config.toml
d_model = 384
n_kv_head = 6
lr_mult_o = 1.5
warmup_steps = 200
batch_tokens = 131072
MLP neurons of a small language model. Each row is named by its layer, matrix (up: input weights; down: output weights) and neuron, and shows model dimensions 304-367. Each number is 50 + 12 x the weight over its row's rms, rounded and kept within 0 to 99.
Before each neuron's rows, "fires on" lists the tokens most often at its 100 highest values on Wikipedia text that the model never trained on. A number after a token or word is its count.

fires on: "\n" 28, " Med" 25, " Ro" 20, " med" 9, " Re" 4, "ud" 4
L5.up188:60 54 56 57 53 53 64 63 64 54 48 56 63 59 67 38 64 23 62 46 41 40 61 42 31 73 52 51 29 44 48 48 29 41 52 56 60 57 46 44 48 68 34 68 52 40 59 57 65 47 47 58 31 60 38 46 63 50 50 32 39 36 45 65
L5.down188:53 49 54 55 60 22 50 35 63 53 58 57 49 43 46 39 52 50 62 67 61 51 61 52 42 40 37 51 48 25 56 40 34 64 80 42 49 25 59 40 62 44 45 51 74 73 50 46 50 52 71 36 52 46 19 55 44 59 60 52 35 48 38 57

fires on: "," 30, " it" 8, " him" 6, " d" 5, "en" 4
L10.up748:48 29 33 37 46 21 45 22 52 63 65 36 59 58 59 72 54 31 48 67 43 50 38 46 62 31 52 63 33 28 59 66 38 43 31 58 47 44 47 51 58 47 25 57 64 41 67 59 34 46 29 22 41 40 32 50 64 64 33 40 33 51 45 73
L10.down748:60 56 47 57 39 44 43 45 50 49 46 64 54 53 54 48 39 27 40 36 38 55 67 26 33 41 52 54 62 28 61 34 43 56 59 56 40 35 39 42 45 63 60 57 39 68 31 36 49 37 71 56 39 48 52 63 36 41 38 46 44 71 61 50

fires on: "pr" 19, "r" 18, " Pr" 16, " Br" 13, " pr" 11, " tr" 6
L10.up931:45 59 38 44 41 47 59 62 70 54 55 57 40 58 21 45 39 66 31 45 53 63 45 55 49 49 27 56 35 39 45 46 49 70 40 61 50 43 52 40 51 76 46 53 67 41 73 56 43 42 54 39 67 52 38 36 47 60 34 73 40 51 44 66
L10.down931:48 57 62 50 37 43 46 58 49 54 61 55 45 49 53 62 42 38 68 42 53 43 56 48 72 44 56 60 40 44 59 47 40 47 53 41 53 44 40 43 51 41 44 49 36 54 75 54 56 60 63 52 56 78 65 24 52 61 54 40 34 29 59 56

fires on: " is" 19, " was" 12, " a" 11, " the" 9, "x" 8, " of" 6
L5.up501:42 58 56 73 39 49 57 39 52 52 56 40 45 80 60 44 55 31 42 33 62 55 50 44 37 43 50 52 51 62 34 52 66 70 67 46 40 37 49 55 43 18 56 65 65 57 52 38 62 62 50 45 62 48 45 35 37 36 69 56 08 47 65 52
L5.down501:82 35 50 25 39 36 31 58 44 49 30 37 44 59 60 49 49 41 66 54 44 53 29 42 47 32 50 53 67 54 62 27 31 74 51 52 36 50 59 55 50 69 37 58 45 47 38 50 27 76 64 48 53 49 49 41 44 62 60 33 34 52 57 43

fires on: "y" 23, " Y" 20, " On" 12, " &" 8, "On" 7, " Th" 7
L2.up1093:45 52 47 34 59 36 55 46 58 39 59 46 57 53 59 56 53 43 49 67 58 47 63 22 43 37 65 35 41 57 39 33 58 41 44 41 65 23 20 26 38 65 63 59 66 64 47 57 41 42 45 35 46 41 78 43 67 44 47 33 78 42 30 59
L2.down1093:43 76 41 59 32 45 56 80 63 54 58 40 52 62 33 38 66 42 59 53 82 58 53 28 62 56 55 59 52 38 48 39 66 27 40 45 72 48 40 50 52 49 70 44 45 62 50 37 65 52 63 49 50 58 73 75 47 38 45 34 41 51 40 40

fires on: "ts" 16, "areer" 9, " col" 8, "all" 8, " career" 8, "#" 5
L2.up1217:47 44 70 45 68 49 51 66 50 37 65 58 67 44 60 69 41 51 40 41 70 51 51 47 48 52 47 69 41 65 31 43 61 47 56 31 72 57 62 40 40 60 71 69 25 33 64 53 63 52 44 52 51 34 25 34 51 75 35 57 47 42 42 55
L2.down1217:48 63 59 47 66 60 55 66 47 49 47 40 65 49 57 64 49 42 42 30 58 65 41 47 40 62 47 53 39 52 62 42 71 61 46 34 55 41 53 71 25 74 48 62 41 64 47 52 53 34 69 38 74 58 33 47 34 55 42 32 53 42 50 48

fires on: "pp" 37, "ank" 30, " up" 15, " Ro" 8, " Cl" 5
L2.up447:56 15 49 51 48 08 48 42 45 46 66 55 51 72 47 56 44 55 60 57 41 51 55 28 54 43 56 44 46 55 48 53 64 37 52 66 54 55 50 50 38 75 43 60 36 63 47 41 45 57 41 31 50 59 51 46 36 55 50 58 60 40 32 51
L2.down447:48 43 48 38 48 38 41 47 66 47 59 51 47 53 55 49 51 55 52 52 56 55 51 44 62 59 55 55 61 40 43 38 85 49 41 51 53 50 42 66 51 74 34 53 46 73 38 51 55 52 46 60 48 40 47 56 37 63 54 53 52 65 51 48

fires on: "g" 19, " R" 13, "r" 9, " r" 8, "ly" 5, " rem" 5
L10.up481:66 47 42 57 52 43 49 45 49 70 43 53 35 48 55 52 52 54 25 49 56 37 46 56 58 28 72 55 43 45 21 46 59 61 52 59 80 44 58 66 62 56 56 42 36 46 73 50 64 40 43 43 62 52 41 53 51 60 53 65 41 26 32 57
L10.down481:61 56 68 72 24 47 38 57 51 71 40 43 36 18 60 57 37 77 39 39 42 27 60 53 62 36 53 45 32 40 59 66 42 50 69 33 64 46 52 74 46 66 45 31 75 66 51 68 66 62 37 42 37 40 44 60 63 54 51 40 30 54 39 34

fires on: " stud" 24, "end" 13, "ud" 9, "l" 8, " gen" 5
L10.up805:62 60 48 41 56 47 25 64 48 34 54 54 52 59 41 46 38 62 56 54 31 47 64 54 65 59 56 70 46 68 56 56 41 47 55 32 70 67 60 44 32 40 47 43 42 41 38 61 47 41 44 52 40 57 51 53 61 49 51 41 38 54 41 62
L10.down805:30 65 60 48 69 53 56 55 74 61 37 60 60 55 44 34 49 41 44 67 58 46 42 69 55 45 33 45 36 54 67 56 38 78 55 49 60 69 64 59 52 39 44 51 69 54 42 48 44 31 42 45 36 51 41 62 46 41 38 60 30 61 55 35

fires on: " st" 32, " p" 10, "ing" 9, " St" 8, "op" 4, "'" 4
L10.up302:47 65 46 46 32 65 52 58 47 40 45 45 46 47 42 61 52 40 61 64 72 58 52 33 54 64 64 43 50 58 49 47 46 49 31 25 76 54 37 53 60 51 43 44 53 56 71 44 57 35 60 52 35 63 49 40 41 52 49 64 57 42 67 52
L10.down302:49 57 47 42 61 49 39 32 54 56 41 59 50 45 55 52 44 64 37 27 33 62 60 29 28 54 40 47 62 67 58 46 43 53 55 62 56 33 39 61 33 58 55 68 67 58 51 50 32 55 39 41 48 46 38 70 44 50 45 62 46 25 46 69

fires on: "2" 19, " y" 11, "y" 7, "t" 6, "'" 6, "ing" 5
L10.up1056:28 59 64 56 04 43 53 60 49 39 70 62 49 63 52 60 50 33 53 62 43 51 45 60 68 49 38 58 36 54 46 63 51 39 25 50 74 36 44 57 47 44 64 67 52 52 68 34 63 48 48 61 49 49 64 53 58 63 56 79 59 48 44 57
L10.down1056:46 51 60 43 57 59 44 33 64 49 53 43 50 50 51 45 47 48 50 30 37 65 47 46 37 42 44 24 33 53 34 67 63 52 72 54 29 41 40 53 85 62 61 63 43 35 40 39 62 71 31 44 22 48 62 62 38 56 52 57 49 55 51 45

fires on: " Cl" 44, "cl" 11, "ct" 10, " cl" 10, "pp" 10, " Gr" 6
L2.up825:46 32 65 51 36 25 50 45 68 53 42 63 44 56 46 58 20 60 52 54 44 56 49 27 47 58 47 53 61 45 61 47 58 51 39 50 38 59 63 58 48 73 49 75 29 40 47 35 51 60 47 41 62 44 39 48 56 43 50 60 40 58 45 45
L2.down825:51 41 84 44 60 48 30 56 82 35 52 58 48 72 57 29 33 59 47 34 50 74 33 44 51 49 18 39 61 41 58 43 64 59 46 50 56 65 55 34 49 51 54 61 24 59 56 36 70 49 57 48 62 49 50 65 53 45 43 62 40 70 56 30

fires on: "d" 24, "inc" 12, "ow" 9, "t" 9, "em" 8, "ess" 6
L5.up901:42 60 31 38 56 27 47 45 71 30 58 38 61 46 70 50 76 66 41 36 50 48 50 47 68 61 45 44 36 52 50 29 64 51 41 61 54 47 44 66 63 46 50 55 43 68 71 38 43 45 47 53 50 35 52 57 37 55 28 64 54 45 59 48
L5.down901:47 44 58 45 77 22 59 58 47 51 45 46 30 49 29 58 29 50 63 59 47 48 41 44 53 28 49 56 34 52 39 39 83 57 53 56 49 53 23 57 55 63 58 37 51 48 54 35 57 65 53 40 79 63 49 36 59 61 63 42 56 49 52 53

fires on: "\n" 35, " the" 15, "el" 10, "ir" 5, " of" 5
L7.up732:45 40 40 68 40 44 51 29 54 55 40 43 42 35 44 52 56 55 44 55 27 33 26 35 62 55 66 47 33 61 53 34 62 63 70 53 45 25 42 35 34 30 47 64 54 35 37 52 56 57 37 51 57 50 34 50 47 47 73 55 49 30 50 38
L7.down732:47 52 52 45 46 56 26 66 54 40 56 31 66 59 40 36 76 35 59 31 42 62 38 78 69 44 37 60 74 44 54 36 28 54 44 54 44 47 38 78 41 63 46 45 65 62 22 29 49 37 49 50 39 29 41 42 47 65 60 29 56 66 67 49

fires on: "and" 26, "c" 9, "st" 8, "end" 6, "ent" 6, "ind" 5
L5.up996:29 34 47 20 70 59 18 42 48 29 43 27 64 57 53 63 51 49 38 50 59 66 77 42 44 41 49 45 48 55 42 51 48 52 59 34 67 63 46 65 65 57 45 61 44 50 37 50 53 36 44 61 54 49 68 48 56 48 50 66 46 66 42 29
L5.down996:58 34 58 74 54 22 79 69 56 59 53 51 32 37 62 41 74 46 56 81 53 40 53 40 76 54 61 74 50 50 45 52 44 35 48 41 50 44 67 53 53 25 33 49 67 49 46 43 53 45 65 51 76 13 54 66 39 47 57 29 57 69 44 53

fires on: " as" 41, " with" 10, " or" 8, "ac" 7, " and" 5, " Or" 4
L7.up1480:51 69 57 38 74 45 42 44 55 54 33 34 50 67 52 48 56 51 52 66 48 36 56 64 58 40 66 60 47 66 56 57 45 27 35 46 47 64 56 68 58 59 42 68 56 20 31 47 41 41 50 53 49 79 36 49 64 72 78 52 62 66 56 57
L7.down1480:52 74 64 46 54 32 34 46 65 55 49 64 54 49 48 48 25 55 74 40 63 41 48 41 51 65 60 47 51 29 57 82 45 60 51 50 48 40 45 51 59 53 44 43 42 39 55 47 37 44 56 42 42 28 55 54 53 54 61 72 59 25 61 47

fires on: " under" 41, "ber" 23, " Year" 9
L2.up1021:75 34 49 55 34 70 45 53 31 41 44 46 51 69 87 45 49 49 28 58 39 51 53 51 65 61 49 71 57 44 49 43 38 64 39 48 44 39 56 64 31 41 49 39 51 47 60 60 55 54 41 67 24 44 73 46 49 35 60 61 50 68 56 56
L2.down1021:54 33 41 37 54 39 17 55 47 30 37 45 51 37 37 44 43 45 47 59 73 67 63 57 50 75 33 58 61 34 52 53 49 68 47 31 53 49 61 32 44 68 38 48 68 40 50 52 59 52 61 70 39 49 63 54 65 42 64 67 62 60 60 24

fires on: "ac" 38, "ic" 13, "e" 11, "\n" 7, "iv" 5, "i" 4
L5.up385:33 42 40 43 26 74 41 42 71 79 13 41 62 87 40 51 32 68 66 70 23 40 45 35 36 41 52 47 53 53 54 71 52 53 65 53 52 64 90 49 34 51 45 60 49 54 57 39 54 47 50 70 64 48 51 64 53 37 65 55 38 33 51 40
L5.down385:40 65 36 37 45 50 43 35 31 35 43 58 59 55 78 70 40 65 85 53 58 56 37 41 54 59 44 63 32 62 43 52 63 64 49 42 38 57 41 70 64 61 52 61 62 49 55 42 70 54 50 38 44 58 73 39 40 25 58 39 77 58 50 43

fires on: " re" 87, " Re" 13
L2.up1518:48 48 45 61 63 57 62 75 80 62 44 66 42 45 75 51 43 58 51 53 37 45 38 73 54 38 46 68 38 26 44 43 61 35 40 38 74 48 23 50 56 63 44 68 18 30 49 50 46 68 39 54 46 56 36 44 76 52 56 31 48 43 21 61
L2.down1518:32 53 51 29 56 52 52 63 44 57 51 58 47 52 60 43 36 39 45 51 71 63 34 43 72 53 23 45 31 46 58 52 41 38 46 51 47 22 34 60 62 71 44 70 35 39 33 41 78 56 63 50 34 42 41 65 51 46 52 61 53 57 37 47

fires on: "ec" 23, "il" 15, "inc" 11, "ess" 9, "ic" 8, "ac" 7
L5.up1355:41 47 54 53 49 39 39 54 74 52 42 38 73 65 29 44 52 60 64 63 26 57 53 60 38 64 74 58 52 43 49 61 46 72 48 40 37 69 39 42 58 44 51 47 53 62 42 46 64 43 39 61 48 34 35 40 64 32 61 46 47 53 51 31
L5.down1355:56 42 47 22 56 22 41 57 65 42 65 53 55 55 76 63 19 58 50 57 50 47 66 35 63 70 58 46 65 53 59 36 35 51 55 61 51 33 42 56 59 41 47 60 46 57 65 60 57 55 41 54 37 32 61 66 31 28 40 38 53 63 41 39

fires on: "7" 54, "az" 11, "all" 6, "ell" 6, "um" 4
L7.up309:37 49 61 45 60 41 47 62 44 65 55 49 67 41 62 79 56 54 49 46 42 65 61 42 54 67 51 61 43 30 33 43 53 49 60 58 59 61 55 52 77 46 45 47 29 38 59 71 54 54 23 39 47 35 60 29 35 47 66 52 37 44 45 41
L7.down309:61 35 49 53 72 65 40 63 56 51 63 30 55 64 40 48 47 31 45 33 45 56 43 31 37 62 71 37 37 69 31 64 39 36 40 48 27 33 41 57 54 47 57 50 35 50 49 70 40 47 40 54 41 67 85 64 40 51 37 58 41 43 48 44

fires on: "–" 21, "lin" 13, "igh" 10, " Eng" 7, "ather" 7
L2.up1162:78 50 53 28 43 33 45 42 53 48 62 62 60 54 64 49 44 60 44 43 53 72 48 37 44 41 68 74 50 48 44 48 37 27 60 46 53 36 35 56 43 34 54 53 51 55 54 60 45 23 42 60 36 50 75 54 37 55 52 41 50 50 41 23
L2.down1162:60 65 58 46 38 62 52 53 38 43 43 50 70 53 52 71 40 62 56 38 48 50 53 47 51 62 60 63 57 47 50 31 44 35 58 45 77 66 35 59 56 43 49 67 38 63 54 61 67 53 51 59 64 56 71 46 29 42 64 44 61 51 41 40

fires on: "1" 14, "areer" 11, "one" 10, "act" 8, "rat" 8, " career" 7
L5.up55:66 49 34 60 50 61 63 64 44 47 60 47 57 62 47 69 56 71 54 60 65 45 41 59 61 63 60 45 35 56 61 50 58 51 52 41 55 55 42 47 46 51 75 64 31 53 57 40 52 49 31 65 54 70 41 54 64 67 33 55 36 54 52 53
L5.down55:34 56 87 55 49 56 59 52 27 55 61 54 41 70 46 18 54 69 42 72 24 65 49 59 54 51 32 55 33 61 36 41 51 72 61 66 54 47 62 44 36 54 35 57 54 44 49 49 51 15 49 65 50 60 20 37 40 58 37 55 50 50 63 50

fires on: "w" 23, " tr" 16, "r" 9, " Tr" 8, "e" 6
L10.up1444:66 54 52 24 42 49 46 32 68 46 39 35 53 46 39 31 49 31 47 54 58 60 71 48 40 42 27 59 46 32 60 33 72 62 47 54 55 53 56 43 57 73 52 32 59 28 55 54 39 78 79 39 68 41 00 52 37 35 64 50 34 60 29 62
L10.down1444:73 61 43 66 43 33 53 47 72 53 45 46 66 61 63 47 48 46 60 44 62 60 62 40 43 55 69 44 62 35 76 36 47 41 53 65 50 73 52 63 57 78 34 50 48 84 58 53 57 52 50 36 45 39 57 64 60 50 35 34 44 35 37 49

fires on: " Ar" 34, "I" 19, "my" 8, " ar" 6, " team" 6
L2.up908:39 25 47 48 50 32 60 61 52 52 83 56 23 46 52 43 27 46 54 49 40 30 60 53 50 54 48 60 43 37 44 47 33 76 61 44 51 57 60 50 30 44 63 52 53 73 35 56 45 67 63 49 29 50 61 35 41 75 41 50 61 38 47 67
L2.down908:34 33 42 53 64 55 31 39 34 21 43 51 42 52 79 29 48 46 49 47 41 47 29 53 75 55 53 68 66 39 58 54 58 51 58 68 56 61 52 36 81 33 53 48 49 53 68 62 65 34 56 68 29 53 42 47 59 55 56 31 72 47 61 22

fires on: "y" 26, "ep" 7, ")" 6, "ru" 6, "ept" 5, "–" 5
L7.up121:44 56 41 56 43 50 24 60 64 54 55 31 33 56 59 61 49 44 53 58 52 66 58 48 51 59 29 49 61 29 52 61 28 44 56 47 55 30 48 47 58 39 30 39 57 47 56 50 26 59 37 37 58 42 34 33 44 45 70 64 33 55 67 58
L7.down121:40 54 77 68 46 60 37 54 49 57 69 50 56 40 42 61 58 74 50 39 56 41 21 66 35 50 59 39 46 29 55 47 36 43 42 49 48 41 58 43 48 47 49 53 68 52 60 58 38 56 51 40 47 79 44 50 63 39 52 46 60 54 38 44

fires on: " to" 43, "0" 21, "," 8, " ar" 5
L10.up1061:68 55 32 61 35 56 63 40 58 49 53 61 71 31 46 45 30 57 50 39 57 09 46 51 47 39 38 35 62 42 38 57 64 60 36 61 48 77 66 62 58 38 51 69 47 53 51 61 42 81 41 50 37 53 42 48 45 56 63 48 46 49 40 45
L10.down1061:53 50 60 50 49 41 56 57 53 61 63 49 44 51 51 60 75 51 51 58 55 11 54 44 63 65 54 51 72 41 46 45 51 50 48 31 69 43 53 56 47 50 61 35 40 50 51 35 42 39 33 43 76 60 27 37 39 46 52 68 55 49 50 47

fires on: "ic" 16, "ac" 14, "ot" 9, "C" 8, "ine" 5, "ines" 5
L5.up1236:56 60 34 43 32 39 42 64 33 40 37 30 54 58 73 57 64 51 45 43 49 49 43 56 54 58 41 64 35 43 41 39 58 27 53 58 40 51 64 39 46 65 36 56 54 48 59 57 47 43 51 49 42 53 57 49 44 66 30 34 66 55 57 28
L5.down1236:60 52 53 48 59 36 53 51 61 45 43 53 52 39 55 52 36 33 36 67 54 45 31 30 45 50 57 66 49 71 43 59 48 47 46 73 42 38 40 40 53 54 57 49 34 51 71 43 41 48 47 53 62 48 77 43 38 25 57 54 57 65 63 38

fires on: " m" 67, " M" 32
L5.up249:66 45 51 49 46 60 41 49 56 81 14 45 63 48 46 57 46 81 15 50 39 59 61 56 20 53 64 62 30 49 58 46 48 52 50 45 51 63 49 56 55 65 67 45 62 27 38 60 22 66 37 46 51 54 74 40 45 53 55 28 54 47 51 65
L5.down249:47 53 40 45 53 47 69 45 45 66 38 32 42 42 53 26 79 63 53 59 41 39 38 40 66 57 42 50 43 57 36 54 49 44 46 31 35 55 60 42 66 55 57 72 51 48 66 45 38 54 60 56 51 60 46 42 43 71 30 26 58 49 49 44

fires on: "end" 80, " Eng" 11, " Part" 4
L2.up1486:52 44 38 34 45 46 46 55 47 39 30 72 46 72 47 31 62 69 60 46 46 65 61 48 57 27 59 82 39 62 44 59 48 35 42 32 64 68 55 42 43 27 49 49 62 39 50 45 64 31 45 41 64 26 65 46 51 40 61 38 48 39 27 36
L2.down1486:39 53 35 44 57 52 47 46 40 32 54 66 54 68 59 26 61 60 74 43 48 56 34 54 40 31 54 59 50 66 46 56 36 40 62 35 65 80 46 36 62 37 33 59 70 42 40 49 45 46 52 50 51 41 66 46 53 34 48 47 46 41 30 46

fires on: " m" 63, " art" 17, " tr" 8, " music" 7
L2.up1260:59 41 59 54 65 28 49 40 36 59 26 39 38 51 53 59 61 54 41 60 47 40 76 53 51 49 49 21 33 30 50 47 46 41 67 41 49 47 32 62 52 37 47 33 50 41 45 39 39 68 42 44 39 46 62 30 43 58 45 39 42 53 55 72
L2.down1260:61 45 52 55 33 29 69 46 28 57 33 45 71 35 55 30 66 50 48 45 55 43 38 56 64 58 48 42 46 43 40 68 59 52 53 36 60 52 37 51 48 64 37 45 80 59 49 25 33 43 50 67 34 56 32 41 47 48 33 47 58 58 44 47

fires on: ";" 33, " re" 24, "ar" 13, " Re" 8
L2.up1272:56 35 51 52 45 71 41 67 55 48 54 51 47 54 58 53 55 48 25 49 32 80 52 35 37 44 42 59 65 39 38 38 72 47 34 56 45 35 26 62 67 55 62 64 47 55 53 25 47 44 44 55 28 65 18 44 68 45 45 53 37 42 45 61
L2.down1272:57 35 49 40 55 57 68 69 29 36 48 67 64 43 43 47 29 59 42 42 30 57 34 59 72 43 36 31 32 60 39 60 43 47 77 44 65 41 52 44 53 54 60 45 49 40 63 52 55 66 49 67 47 57 30 60 67 39 66 77 54 57 70 41

fires on: "at" 20, "y" 19, "n" 11, " Y" 6, "k" 6, "ol" 5
L10.up989:41 63 50 57 31 39 55 41 56 41 56 39 57 58 44 78 61 72 50 55 52 44 53 62 24 30 66 60 53 61 38 20 66 41 45 35 41 58 25 58 45 56 60 42 62 60 62 24 36 26 20 41 61 45 67 43 65 52 38 42 44 43 35 53
L10.down989:44 43 38 38 42 38 62 53 34 32 60 68 39 67 50 39 67 52 62 48 33 71 51 36 36 33 42 24 47 47 77 63 44 34 38 66 50 51 24 42 36 58 51 45 48 61 42 39 42 31 60 63 51 34 39 34 66 59 57 49 43 64 49 67

fires on: "M" 67, " m" 33
L2.up1367:68 54 55 57 79 38 61 42 46 48 21 73 50 51 47 50 39 75 35 60 32 70 61 37 57 60 55 63 49 47 47 47 57 47 45 38 62 59 47 57 37 25 55 56 63 54 41 45 31 61 51 52 56 46 69 52 41 81 61 16 41 42 39 41
L2.down1367:40 39 42 56 66 34 62 44 46 42 20 37 56 51 42 37 72 71 52 40 80 61 47 50 45 59 34 53 42 49 47 77 67 48 38 35 74 54 35 60 65 26 54 62 69 54 59 49 15 44 68 62 41 46 58 72 61 55 49 18 46 61 39 32

fires on: "I" 40, "U" 36, "ber" 13, " U" 9
L2.up1009:51 35 61 26 43 49 49 46 59 35 32 64 25 45 64 37 44 44 43 25 45 65 53 41 55 43 44 63 45 61 62 63 60 57 51 42 52 37 57 40 62 38 42 42 39 67 69 59 66 50 43 66 50 49 65 36 33 51 55 54 42 62 50 71
L2.down1009:52 38 27 30 39 24 24 68 55 44 52 33 49 42 73 27 52 30 48 55 78 56 35 48 52 67 43 60 64 56 42 51 42 63 51 46 61 45 41 50 59 30 29 51 71 53 55 52 66 53 48 69 63 44 38 70 29 51 61 34 64 57 55 60

fires on: " Sh" 33, "h" 15, " wh" 14, " sh" 12, " Th" 10, " bl" 5
L10.up867:38 27 38 43 44 45 40 41 54 84 77 60 59 46 33 63 53 61 47 60 70 58 62 25 61 49 84 39 55 34 68 49 48 73 26 60 40 44 72 21 38 69 62 51 54 85 49 72 63 43 42 58 82 52 51 51 48 40 70 54 33 38 40 57
L10.down867:62 42 45 46 49 63 54 63 33 61 48 47 42 54 34 38 37 50 50 52 61 48 59 64 40 57 19 55 63 51 25 42 70 58 66 48 57 46 42 32 57 53 45 50 57 64 61 60 65 58 36 41 43 51 74 54 54 20 55 55 13 40 57 54

fires on: " and" 23, "ae" 13, " but" 6, " as" 5, " they" 4
L5.up1243:52 75 60 54 42 54 62 41 37 47 52 41 51 79 61 52 23 52 49 73 47 66 59 68 34 52 67 54 59 58 59 42 52 37 63 55 49 74 51 45 76 71 48 54 58 28 36 37 53 50 41 42 58 64 37 64 56 66 43 42 53 46 50 45
L5.down1243:41 39 36 53 29 57 49 38 33 60 65 64 67 57 60 50 45 50 51 47 47 29 44 51 70 35 59 34 47 50 63 36 39 60 54 53 60 34 65 43 57 58 33 40 52 73 53 32 44 73 57 65 43 60 62 57 44 55 60 59 54 40 67 51

fires on: "ar" 18, "l" 14, "ent" 9, "ear" 9, "us" 7, "an" 7
L5.up182:69 26 61 58 56 50 64 41 31 63 61 62 38 65 55 65 70 41 46 51 51 49 44 63 31 51 50 58 57 55 54 45 55 39 45 45 61 59 49 36 38 32 53 50 40 56 68 43 39 10 46 54 40 49 55 42 34 38 44 36 69 39 52 74
L5.down182:45 71 61 69 48 65 62 46 51 41 46 51 64 25 55 37 47 43 30 44 19 54 44 66 50 60 68 36 78 59 51 52 48 30 56 69 37 48 48 50 50 63 57 50 47 43 44 30 47 52 59 54 33 30 36 63 81 62 63 44 43 26 49 48

fires on: " re" 89, " Re" 5, " sub" 4
L2.up25:45 42 35 70 36 48 47 43 46 28 33 54 52 52 63 57 35 46 52 50 41 58 43 36 49 63 60 71 32 50 50 78 29 57 43 04 54 53 34 49 36 52 48 67 36 46 51 57 39 62 56 47 46 70 48 57 70 31 47 27 41 42 31 38
L2.down25:54 50 26 46 48 63 48 47 48 36 37 49 45 55 68 59 39 54 43 38 56 61 36 61 40 62 33 46 21 63 52 66 43 48 64 30 49 46 45 48 56 74 53 79 41 49 44 38 52 64 62 39 34 66 66 44 51 34 43 14 33 58 41 23

fires on: " m" 25, " ev" 18, "ating" 17, "iving" 13, " sing" 10, "les" 4
L2.up170:68 56 53 39 59 48 56 45 36 46 50 29 45 45 53 55 57 65 31 47 53 62 75 51 35 42 44 48 45 41 37 59 53 34 42 44 34 60 47 58 60 67 48 39 52 56 37 46 40 43 46 73 44 63 64 51 56 57 63 34 32 38 52 39
L2.down170:53 61 39 63 57 45 61 55 56 42 41 38 45 45 42 49 58 46 54 43 45 34 45 53 44 63 51 51 49 53 44 60 67 50 48 50 53 45 49 55 57 54 54 39 62 76 43 36 46 27 48 64 32 56 42 51 57 38 58 24 30 70 52 40

fires on: "my" 12, "e" 12, "ce" 12, "ist" 8, "y" 5, "ces" 5
L5.up50:52 61 57 52 54 36 60 30 56 55 58 60 53 62 63 46 62 64 40 69 51 35 49 28 46 46 76 35 57 53 29 51 31 39 50 35 53 42 31 74 19 51 51 54 40 30 62 55 53 46 57 36 56 45 44 39 86 53 37 29 74 51 25 65
L5.down50:46 49 45 63 48 78 58 57 33 44 61 62 57 65 42 40 48 37 41 61 36 64 39 51 56 42 51 38 40 38 65 63 40 60 49 58 53 51 64 52 43 65 46 41 44 68 59 32 46 59 45 59 55 58 44 21 34 37 54 35 53 78 58 36

fires on: " " 36, " released" 6, " during" 6, "ed" 5
L10.up574:35 60 53 49 46 42 41 71 25 46 73 36 36 36 36 48 53 58 51 66 65 40 50 49 40 42 48 47 54 42 66 66 24 38 66 57 46 48 52 61 50 59 39 47 46 56 43 68 43 28 50 48 63 50 35 28 44 37 46 44 62 35 58 48
L10.down574:64 61 48 63 66 64 41 51 22 46 65 75 50 57 56 59 28 63 57 19 61 58 41 50 41 41 42 69 61 42 66 56 42 59 54 52 66 45 51 58 55 53 69 64 55 61 70 37 41 64 67 51 25 54 47 48 40 59 31 52 54 41 34 52

fires on: " over" 18, " up" 17, " " 13, "et" 7, " than" 5, "ar" 5
L7.up613:57 67 51 45 51 54 39 52 27 45 65 40 54 48 42 35 39 29 32 57 50 60 49 44 66 46 44 34 71 77 65 68 72 35 59 41 35 76 74 50 35 61 41 40 51 40 51 47 73 52 47 51 69 50 43 30 52 61 18 68 49 48 38 60
L7.down613:53 46 72 41 54 51 50 35 60 52 44 41 57 33 71 44 54 47 36 39 60 75 52 39 22 31 39 53 34 46 43 58 52 47 47 47 57 49 67 39 59 71 56 61 46 53 40 60 37 40 54 53 37 50 56 56 56 53 67 37 66 67 47 52

fires on: " Ar" 31, " am" 21, " inc" 16, " ar" 10, " prom" 6, " exp" 5
L2.up1381:51 33 44 44 61 58 44 83 52 58 56 50 29 56 73 48 48 60 44 21 43 47 40 43 58 39 56 40 59 54 52 50 53 54 42 20 50 48 71 43 52 52 72 67 54 40 52 48 47 68 50 43 32 54 47 48 66 68 46 35 47 42 46 58
L2.down1381:55 34 62 58 58 53 59 61 61 64 56 44 29 60 71 47 36 53 47 49 57 34 46 40 77 32 66 44 67 57 32 47 73 51 51 31 45 64 57 35 57 43 61 55 40 50 73 65 59 50 64 30 33 57 37 54 64 54 53 45 48 51 48 49

fires on: "s" 31, "ch" 12, " bro" 8, "ers" 6, "4" 4
L10.up1144:47 34 45 38 40 44 54 52 48 45 38 44 50 76 37 54 50 55 61 59 50 48 66 37 58 33 43 48 56 35 21 44 53 46 47 71 54 63 27 84 47 51 46 72 39 47 58 41 35 47 69 57 63 34 62 40 60 68 45 45 40 80 58 49
L10.down1144:40 48 56 51 42 61 47 66 52 61 67 62 46 60 31 41 31 39 57 35 60 36 53 40 35 52 38 43 35 58 46 67 53 54 45 57 39 45 48 43 36 68 51 46 37 74 42 48 44 44 64 58 86 58 43 58 39 32 47 33 36 48 65 54